MLP neurons of a small language model. Each row is named by its layer, matrix (gate and up: input weights; down: output weights) and neuron, and shows model dimensions 16-79. Each number is 200 + 40 x the weight over its row's rms, rounded and kept within 0 to 999. A neuron's up and down rows have the sign that makes its largest values positive.
After each neuron's rows is what it responds to, as a language model described it from the Wikipedia text at the highest values.

L10.gate763,199,140,205,181,121,255,202,215,220,119,112,207,153,196,196,171,219,256,151,210,225,238,142,225,190,205,156,192,212,140,206,235,218,267,265,230,183,221,233,168,200,133,228,271,189,195,199,198,159,166,204,231,197,193,240,282,246,164,134,139,222,190,204,119
L10.up763,168,217,247,203,212,117,192,223,224,141,164,144,166,193,143,163,193,156,197,192,157,252,288,222,171,205,250,177,224,239,150,135,249,223,230,189,200,194,269,180,189,140,202,168,135,183,201,175,221,181,238,225,174,184,241,231,217,208,186,140,206,131,280,213
L10.down763,147,309,185,191,163,182,225,274,205,203,165,180,187,143,204,162,287,186,206,191,274,237,214,203,207,147,195,163,252,196,190,155,122,268,207,250,230,226,228,235,154,176,157,153,182,224,178,208,226,221,248,197,137,163,240,221,191,198,216,128,200,155,251,215
Month names after "in"/"In" or a table bar (in January 2008, In October 1791), and middle fragments of split words after prefixes (ab-st-ract, in-sp-ired, en-f-eoffed).

L3.gate643,207,208,205,192,166,208,235,131,191,200,182,183,261,192,188,158,125,235,227,220,241,101,231,176,220,209,179,161,185,171,90,130,255,238,221,245,219,202,235,194,224,123,178,224,145,249,212,233,193,208,200,254,159,126,242,162,151,224,182,194,205,329,156,194
L3.up643,182,225,197,190,166,225,241,234,236,234,206,196,243,230,179,179,185,247,229,220,223,202,234,248,258,182,236,256,151,162,121,152,194,172,176,190,136,232,237,196,196,194,152,189,174,233,195,287,230,231,232,203,225,200,191,207,228,170,238,242,190,194,166,245
L3.down643,156,220,129,228,201,241,201,145,151,194,181,136,208,193,279,185,197,282,272,177,165,232,195,221,219,179,232,144,255,203,220,225,147,207,183,163,110,207,191,211,179,213,145,132,162,209,194,194,185,208,226,151,194,222,190,194,179,230,173,203,226,197,147,151
Second or later subword pieces that finish a common word split after a short first fragment, such as feat-ures, Disc-ography, dec-ision and T-imes.

L10.gate404,277,210,221,250,222,255,204,147,240,138,182,225,192,205,175,236,246,165,173,189,224,322,205,268,196,194,153,168,184,177,191,242,222,171,119,205,260,197,199,152,205,221,187,174,121,248,118,233,199,319,166,171,266,239,246,207,230,256,186,184,263,177,135,138
L10.up404,241,166,238,182,205,244,121,247,233,193,125,234,227,177,229,96,241,206,177,155,202,186,265,207,250,189,182,151,122,215,136,242,223,145,192,199,118,210,188,240,174,194,239,242,158,260,143,197,163,220,186,183,190,235,134,233,217,150,160,173,221,227,146,156
L10.down404,207,188,146,175,185,160,205,220,202,174,239,173,183,268,218,221,194,235,156,234,231,176,144,151,237,189,230,123,168,261,208,224,171,172,116,189,222,236,184,208,156,245,203,248,168,255,139,275,194,237,224,170,185,223,203,220,182,220,197,176,246,187,194,227
Word-internal pieces that continue a split word, chiefly "ic" (commun-ic-ation, confl-ic-ted, Nord-ic), plus "ate" and "ers"; also table pipes and single capitals such as (A) or (CHN).

L3.gate397,228,208,200,237,182,178,239,165,220,185,221,234,206,128,191,196,189,172,144,121,236,211,243,257,117,180,151,199,208,168,246,199,249,211,194,202,200,206,246,196,188,220,209,174,231,253,249,221,211,131,141,209,224,179,232,197,144,293,167,190,240,175,120,141
L3.up397,200,279,107,220,189,199,208,215,225,176,118,259,236,191,162,245,136,230,272,164,182,184,134,199,208,163,177,178,180,189,209,199,218,246,195,244,196,202,166,184,232,242,143,194,243,168,202,238,112,234,254,91,179,217,192,260,255,154,160,261,197,136,212,240
L3.down397,174,170,207,192,179,244,212,225,209,218,188,289,260,152,212,161,232,248,171,202,212,125,245,222,189,214,309,199,120,190,240,165,218,213,151,196,205,252,175,197,188,236,192,178,191,185,280,147,129,187,153,201,252,165,193,187,253,223,183,203,181,137,192,192
Final subword pieces that finish a word split into fragments, mostly given names and proper nouns such as Fitzgeral-d, Hol-ly-wood, Sy-rian, Fed-eral.

L7.gate627,204,198,179,192,198,155,234,233,226,250,219,228,170,270,221,176,177,221,220,165,138,179,114,178,231,172,195,172,224,127,126,200,237,201,207,227,168,173,220,231,213,193,189,189,226,198,287,218,239,195,156,169,154,169,176,185,210,183,205,227,218,201,232,223
L7.up627,181,222,201,177,213,164,252,167,214,243,238,200,277,221,177,257,238,148,179,124,181,150,225,295,114,219,166,243,215,166,300,176,177,198,245,175,199,173,244,191,229,212,260,193,224,264,264,231,257,214,177,162,159,196,185,175,160,232,238,204,164,197,204,256
L7.down627,182,176,201,179,215,152,159,257,69,167,201,138,185,254,210,168,242,277,154,123,171,171,249,204,193,171,192,190,186,221,229,216,244,228,204,104,243,210,271,172,187,135,152,217,295,193,239,121,180,230,192,197,241,215,214,212,224,202,176,206,230,206,189,148
Second or later word pieces of a split personal first name, usually followed by a surname, such as Har-ry, T-ed, F-red, St-an-ley.

L7.gate797,188,191,218,255,203,220,215,172,193,229,131,229,197,170,190,177,253,262,191,192,205,195,242,182,252,154,164,165,91,232,166,180,173,213,183,220,168,235,130,170,284,184,174,244,148,243,119,261,145,165,241,184,153,197,166,212,131,197,216,119,191,230,210,249
L7.up797,191,142,184,258,171,182,291,217,118,258,213,161,170,269,173,184,281,134,284,201,201,263,174,258,214,199,174,251,232,165,151,268,134,113,163,155,201,221,222,175,268,198,194,258,172,218,173,194,208,231,184,241,136,264,182,193,121,163,169,220,184,190,120,185
L7.down797,147,246,141,199,247,179,239,121,211,231,219,224,215,150,261,150,246,245,234,171,245,240,236,216,141,236,195,214,205,265,138,189,106,217,196,238,207,212,209,186,263,173,254,196,199,300,213,183,159,287,226,211,184,260,228,183,251,157,228,121,232,198,197,212
Word-final pieces completing split reporting verbs after a named subject, such as st-ated, expl-ained, decl-ared, usually followed by "that"; weaker on other split-word endings (Par-ent, Const-antius).

L7.gate973,144,191,186,221,219,141,215,218,192,257,174,233,171,244,157,227,249,189,157,264,118,225,157,223,166,114,133,232,209,168,130,150,133,207,151,199,233,174,158,247,163,161,115,209,220,153,245,228,167,149,263,195,177,158,186,141,229,196,149,177,213,222,229,224
L7.up973,188,199,194,213,239,238,156,219,128,209,210,261,179,200,186,166,264,197,250,206,160,160,175,236,111,182,225,159,164,173,222,279,182,119,135,201,166,216,208,319,231,218,205,163,126,169,228,285,170,205,126,259,232,258,220,240,186,211,204,223,204,157,249,108
L7.down973,172,184,204,172,206,204,220,204,196,193,181,135,157,216,183,184,151,198,253,256,278,210,182,173,201,227,251,187,290,210,240,245,153,217,178,165,186,220,242,149,186,170,252,215,246,188,189,136,149,221,179,227,276,253,215,175,308,213,166,262,211,220,275,238
Month names right after in, on, at or since that start a date (In March 1966, on June 8), plus scattered mid-word fragments such as J-an.

L3.gate155,231,259,220,229,205,233,220,182,266,215,214,240,181,169,190,182,222,242,230,149,163,157,156,215,187,199,220,185,261,177,170,157,163,153,212,209,172,208,234,125,222,258,200,238,181,194,160,206,198,192,219,262,240,164,264,189,165,235,130,134,221,211,176,298
L3.up155,161,264,222,182,213,147,241,216,227,199,112,204,222,191,219,187,136,171,247,328,187,145,268,218,82,187,214,225,236,204,197,230,223,280,196,237,192,177,259,210,191,259,192,187,164,192,193,188,233,184,235,228,115,215,164,152,168,183,208,161,228,159,233,259
L3.down155,205,202,213,232,253,193,168,210,214,254,217,184,221,220,199,206,117,184,191,199,163,222,151,262,200,174,266,200,248,160,235,219,212,252,223,217,175,232,158,170,212,144,205,184,251,234,258,178,249,215,175,227,220,203,152,172,203,212,171,198,152,228,205,210
Word-piece tokens in the middle or at the end of words split into several tokens, such as indic-ate, Bangl-ades-h, cred-ited, S-ask-atchewan, plus inner digits of numbers in tables.

L7.gate61,211,194,236,225,163,174,231,162,243,56,246,181,160,170,249,236,190,197,138,182,209,202,242,236,201,179,188,127,216,216,239,184,232,202,212,171,264,134,218,181,253,173,209,214,135,253,186,180,222,229,205,226,222,162,228,213,203,229,126,168,207,234,146,97
L7.up61,203,230,266,187,234,152,214,143,227,171,238,206,199,205,169,254,168,162,153,169,138,227,157,166,241,205,246,177,223,127,220,196,195,234,134,169,159,215,206,213,221,229,223,163,193,172,141,213,145,196,224,232,274,213,169,215,266,218,182,235,232,288,222,153
L7.down61,250,218,182,206,184,236,164,221,218,210,220,262,215,195,149,175,154,171,222,195,226,236,136,194,213,224,214,142,224,166,199,200,140,175,239,263,225,222,199,238,175,229,190,180,161,227,194,274,265,211,198,250,174,227,193,218,185,207,136,151,167,234,199,182
Final sub-word pieces that complete a word split into several tokens, mostly noun endings such as coal-ition, Reun-ification and releg-ation, often followed by of or in; weaker on closing quotes and parentheses.

L10.gate589,190,133,180,194,168,198,248,197,173,159,172,198,208,158,221,199,152,214,208,153,179,189,211,242,157,210,158,111,292,245,119,207,216,239,243,220,180,138,138,191,190,212,204,176,135,178,211,245,250,192,152,192,148,196,271,106,163,282,113,195,209,199,199,227
L10.up589,253,226,174,199,106,262,188,195,230,187,266,240,143,134,251,235,199,156,201,184,279,149,226,216,165,196,189,150,254,170,210,245,262,177,129,186,255,165,163,193,182,227,213,197,198,232,302,150,201,164,136,182,201,225,146,189,218,145,120,230,125,129,173,221
L10.down589,192,293,201,202,216,210,151,276,269,192,174,180,168,296,201,226,170,171,231,281,151,200,193,137,259,174,169,211,129,215,206,213,229,183,201,209,269,276,248,193,201,170,148,228,217,150,190,208,193,167,223,236,211,147,147,187,215,208,159,177,163,176,178,219
Final suffix pieces that finish a multi-token word in descriptive prose, such as -ation, -ment, -ional, -ial, e.g. emot|ional, employ|ment, mutil|ation.

L7.gate708,184,203,266,221,161,206,195,142,227,151,189,260,227,131,189,177,220,212,143,138,188,215,262,244,135,245,213,184,316,163,220,174,217,162,201,266,188,223,125,175,282,209,195,173,188,227,221,211,181,216,172,166,177,161,177,248,191,205,124,191,213,219,208,128
L7.up708,224,245,203,213,218,209,205,192,203,169,190,199,187,161,233,176,300,272,166,198,207,130,221,261,201,222,212,199,207,204,176,209,200,133,256,175,219,219,180,192,259,145,222,176,257,249,244,163,283,235,221,151,199,203,192,242,227,233,226,143,198,219,142,214
L7.down708,140,187,128,209,201,173,199,205,186,171,205,163,197,255,183,222,217,222,187,222,169,217,230,140,232,278,191,200,163,207,156,253,143,242,199,139,172,189,203,143,204,147,234,197,180,211,141,178,192,292,219,149,187,254,238,163,227,161,276,196,258,258,163,233
Fires on middle or final fragments of words split into several tokens, in any topic, e.g. rev-ol-t, enfor-ce, undev-el-oped, phylogenet-ic.

L3.gate36,218,132,235,185,184,170,143,251,163,128,239,225,127,209,190,166,281,253,216,200,168,196,215,268,211,194,225,173,177,159,112,138,245,109,220,193,162,294,239,234,160,190,183,196,184,172,150,128,185,198,154,141,220,180,268,193,170,221,147,180,200,184,178,161
L3.up36,176,289,235,166,157,219,176,171,241,230,204,213,143,175,174,161,218,127,210,184,143,244,185,174,225,191,231,222,241,140,175,228,206,220,182,225,174,205,148,163,288,166,232,167,231,147,236,187,225,208,149,174,215,158,201,229,188,218,219,210,185,180,165,137
L3.down36,265,123,193,135,192,190,213,148,204,225,145,138,221,247,214,264,241,212,183,208,264,209,292,262,175,224,168,156,221,200,271,192,256,245,154,188,259,153,251,182,224,237,211,276,180,215,190,207,150,181,198,198,197,141,199,214,213,166,215,217,260,156,201,206
Mid-word or final pieces that complete a word begun by earlier fragments in ordinary prose, such as ens-ure, carri-es, reduc-es, pol-ic, o-ce-an.

L10.gate945,215,194,220,154,213,197,169,203,272,187,216,299,173,141,245,237,196,184,184,108,200,226,197,188,142,172,209,226,245,128,203,166,168,156,183,202,276,167,225,190,235,161,207,259,184,182,204,221,147,168,192,267,253,216,254,199,214,212,197,215,247,183,152,172
L10.up945,167,221,204,143,239,206,222,266,251,177,189,244,161,168,193,236,208,146,165,165,205,163,239,178,147,218,262,240,269,229,152,281,186,164,184,260,212,241,208,173,175,239,207,216,239,114,190,208,158,166,160,174,189,181,194,190,223,207,241,148,192,202,202,206
L10.down945,169,172,201,209,236,215,292,162,190,186,209,176,174,132,110,142,218,203,243,143,155,220,278,262,248,225,259,187,209,205,181,210,157,183,194,155,116,210,155,194,179,216,190,211,203,253,252,137,200,200,158,151,161,204,246,219,217,216,182,254,251,166,207,278
The last digit of comma-grouped numbers, mostly vote counts in election tables (52,166; 3,167), plus mid- or final pieces of split words (Minnes-ota, tw-ent-y).

L10.gate814,209,275,173,123,177,158,179,258,218,154,225,181,192,203,227,162,200,195,232,193,176,268,226,206,188,75,223,146,215,134,191,179,225,209,248,248,221,165,180,195,220,194,100,192,159,237,224,116,166,254,194,208,238,254,202,186,116,178,211,154,188,180,195,100
L10.up814,194,167,237,162,198,156,182,222,232,236,272,186,172,227,262,242,217,136,172,174,222,210,126,233,228,215,217,211,171,195,193,180,141,191,251,261,177,176,141,175,153,187,226,220,245,228,185,243,211,157,221,181,185,163,169,198,187,210,141,174,204,248,208,187
L10.down814,151,151,152,210,205,132,204,192,235,222,172,160,220,214,269,190,176,143,206,216,133,169,158,195,194,161,213,197,173,138,178,189,264,204,217,222,245,103,271,211,215,224,215,224,162,171,189,208,182,221,193,180,139,232,144,204,194,178,239,237,246,203,114,210
Fires on agent-noun endings like mayor, scholars, voters, authors; on with or by after a clause; and on "20" after "since".

L3.gate222,220,140,255,184,242,146,199,196,242,232,254,173,213,202,196,183,231,258,192,164,194,208,185,228,240,177,130,148,174,229,164,188,246,228,235,142,218,218,157,171,172,229,181,211,225,193,234,186,177,142,189,159,181,263,144,192,152,251,228,257,208,205,180,133
L3.up222,198,179,234,176,216,258,247,226,156,211,226,225,238,153,225,133,246,200,215,201,248,205,239,222,147,199,216,219,165,186,219,127,185,203,199,165,202,170,179,186,208,187,243,207,230,234,254,220,99,175,169,236,190,268,214,111,141,129,218,173,140,148,231,233
L3.down222,270,213,193,205,178,163,220,231,186,223,173,214,195,132,194,174,199,239,213,189,146,166,157,204,128,249,173,171,155,171,181,256,219,134,298,158,168,223,278,326,217,209,220,239,181,196,129,127,255,147,129,135,177,143,166,128,198,200,220,159,210,267,212,155
Final or inner word pieces finishing a split word, often person or group nouns: chairmen, owners, players, Councillor, companies.

L7.gate970,232,217,224,199,144,217,237,184,227,180,157,145,225,207,204,207,266,226,169,141,81,188,121,248,210,141,118,175,164,153,86,197,248,154,171,334,237,123,167,277,203,171,183,216,255,163,185,220,230,262,246,170,281,237,123,236,221,185,169,167,182,167,228,216
L7.up970,170,185,108,199,232,155,217,164,203,242,162,128,219,231,214,163,178,167,207,182,204,211,271,160,231,208,180,162,256,235,150,169,154,257,197,165,127,195,94,164,242,142,197,206,254,237,190,190,200,230,223,177,178,159,224,184,226,228,226,235,219,258,212,254
L7.down970,199,222,200,166,144,226,219,258,184,189,166,166,226,218,147,158,216,229,224,240,168,171,164,212,170,242,221,183,205,195,202,165,270,245,212,230,244,200,201,256,180,153,184,150,172,100,166,235,193,234,217,196,186,106,228,182,183,195,149,212,235,164,260,194
Word-internal pieces right after an opening fragment, like um in assumed, resumed, rumored, or a in raise; also pipe separators after titles or party names in tables.

L7.gate761,244,225,202,162,171,214,177,219,154,156,231,241,237,195,200,178,199,253,213,197,179,120,234,253,111,202,218,193,181,215,210,243,187,166,205,180,221,237,223,197,280,232,196,186,212,217,185,228,242,181,108,219,222,168,226,227,121,310,201,198,237,191,163,190
L7.up761,155,146,228,149,155,240,191,216,243,236,154,156,190,224,163,175,209,277,210,214,195,227,244,170,231,252,265,125,218,255,105,220,182,316,172,195,176,181,187,162,157,197,222,191,202,264,201,230,237,175,220,227,237,126,242,237,223,192,228,234,187,223,189,164
L7.down761,222,141,195,157,231,212,210,266,214,189,179,223,206,182,184,190,241,250,172,164,161,162,209,170,206,194,315,227,219,192,188,219,197,215,168,164,193,245,203,236,140,258,238,166,198,255,219,225,194,142,190,208,145,212,163,194,161,173,122,105,200,264,207,194
Plural endings and plural nouns naming groups of people, such as employees, members, students, tribes, players, retailers, refugees.

L3.gate506,242,230,254,218,233,225,215,250,245,210,186,230,237,257,165,99,175,168,223,193,184,178,183,198,189,170,143,176,186,182,221,183,285,201,187,216,260,235,181,242,197,197,200,186,186,163,127,209,212,214,198,201,192,201,227,236,124,191,283,155,242,217,150,212
L3.up506,224,167,200,203,303,220,191,201,209,228,177,198,255,201,221,238,170,246,210,158,217,203,155,223,239,166,171,187,229,131,198,236,212,149,181,171,191,164,207,175,158,176,193,143,253,117,142,191,230,194,239,284,247,179,231,180,134,253,260,222,196,218,306,272
L3.down506,160,148,197,239,153,235,192,185,172,260,210,165,252,281,212,138,260,186,249,196,214,191,136,187,215,237,146,218,131,254,239,172,162,202,281,219,209,183,238,188,244,182,178,292,181,261,199,163,233,158,168,105,205,204,203,178,189,189,289,273,179,225,184,201
Last subword piece that completes a word split into several tokens, in names and common words alike, e.g. fru-it, min-ute, Follow-ing, Kaz-umi.

L3.gate651,273,134,274,162,169,234,143,152,204,211,230,223,188,251,231,210,232,203,121,143,191,200,168,157,244,163,125,227,217,61,166,204,239,138,201,187,257,216,177,173,94,224,202,198,190,222,301,134,231,171,210,244,216,191,186,150,152,251,187,205,207,211,175,127
L3.up651,252,162,204,199,219,170,168,217,208,161,167,266,272,218,191,182,175,146,181,233,229,230,168,209,182,203,245,191,229,268,184,220,248,127,212,171,144,190,272,224,172,194,217,166,177,210,185,212,202,120,140,196,212,185,181,145,228,169,132,167,213,164,224,231
L3.down651,135,145,253,250,261,175,161,223,206,204,230,110,189,232,219,173,204,235,170,184,199,139,156,195,274,200,207,264,141,225,145,202,196,225,171,246,176,262,162,237,262,229,250,154,217,158,224,240,150,312,273,188,184,219,159,208,161,210,183,133,208,239,197,150
Final suffix tokens that finish a word split into pieces, mostly -ion/-ions/-ure/-able, as in access-ion, sess-ions, press-ure, suit-able, plus name endings.

L3.gate256,211,133,218,246,160,176,175,219,256,184,160,249,161,146,249,163,177,257,144,196,154,180,145,261,226,179,238,133,183,232,178,210,141,255,218,216,147,177,168,182,163,203,158,281,199,201,223,191,193,137,164,204,184,202,261,169,256,178,186,217,209,184,190,198
L3.up256,179,183,181,227,220,140,229,195,184,209,161,143,134,193,210,191,245,230,191,170,250,218,151,213,273,207,253,187,140,256,135,211,163,216,196,191,198,190,188,183,169,114,182,147,300,217,195,144,152,137,239,257,204,174,215,248,205,134,200,171,241,221,215,238
L3.down256,283,194,174,215,119,238,188,160,171,182,291,165,230,239,194,227,208,164,299,171,197,219,192,204,185,205,170,327,169,184,253,160,152,235,148,246,184,214,211,186,195,249,131,268,150,140,269,155,198,216,272,146,198,251,185,258,124,241,201,194,167,143,171,219
Month names within dates, mostly after "in" or a day number, e.g. in March 2023, on 30 January; also scattered mid-word fragments (Ros-k-ilde, con-fl-ict).

L10.gate144,185,184,157,166,182,233,207,217,146,218,142,198,208,253,192,239,217,216,201,243,213,219,208,235,228,200,186,130,217,199,184,182,199,280,228,143,293,210,233,182,195,244,199,164,153,223,218,250,207,203,254,189,256,143,201,161,123,317,179,186,305,267,179,192
L10.up144,208,135,191,236,195,145,213,124,204,130,157,147,210,186,241,142,206,169,214,242,178,188,227,138,216,243,232,176,285,143,119,187,195,151,291,230,190,232,191,238,210,229,246,189,155,176,220,196,155,249,224,132,126,187,171,240,242,181,156,186,154,195,189,223
L10.down144,199,241,135,213,176,282,241,153,246,109,223,244,210,192,279,195,182,113,180,243,241,218,187,162,236,155,178,180,128,246,208,185,157,214,250,209,166,244,226,178,201,185,213,170,234,256,211,164,172,171,150,217,190,198,228,249,104,242,205,172,209,238,247,257
Later word pieces that complete a common noun split into subwords, such as go-al, purp-ose, descript-ion, Tit-le and struct-ure, often followed by "of".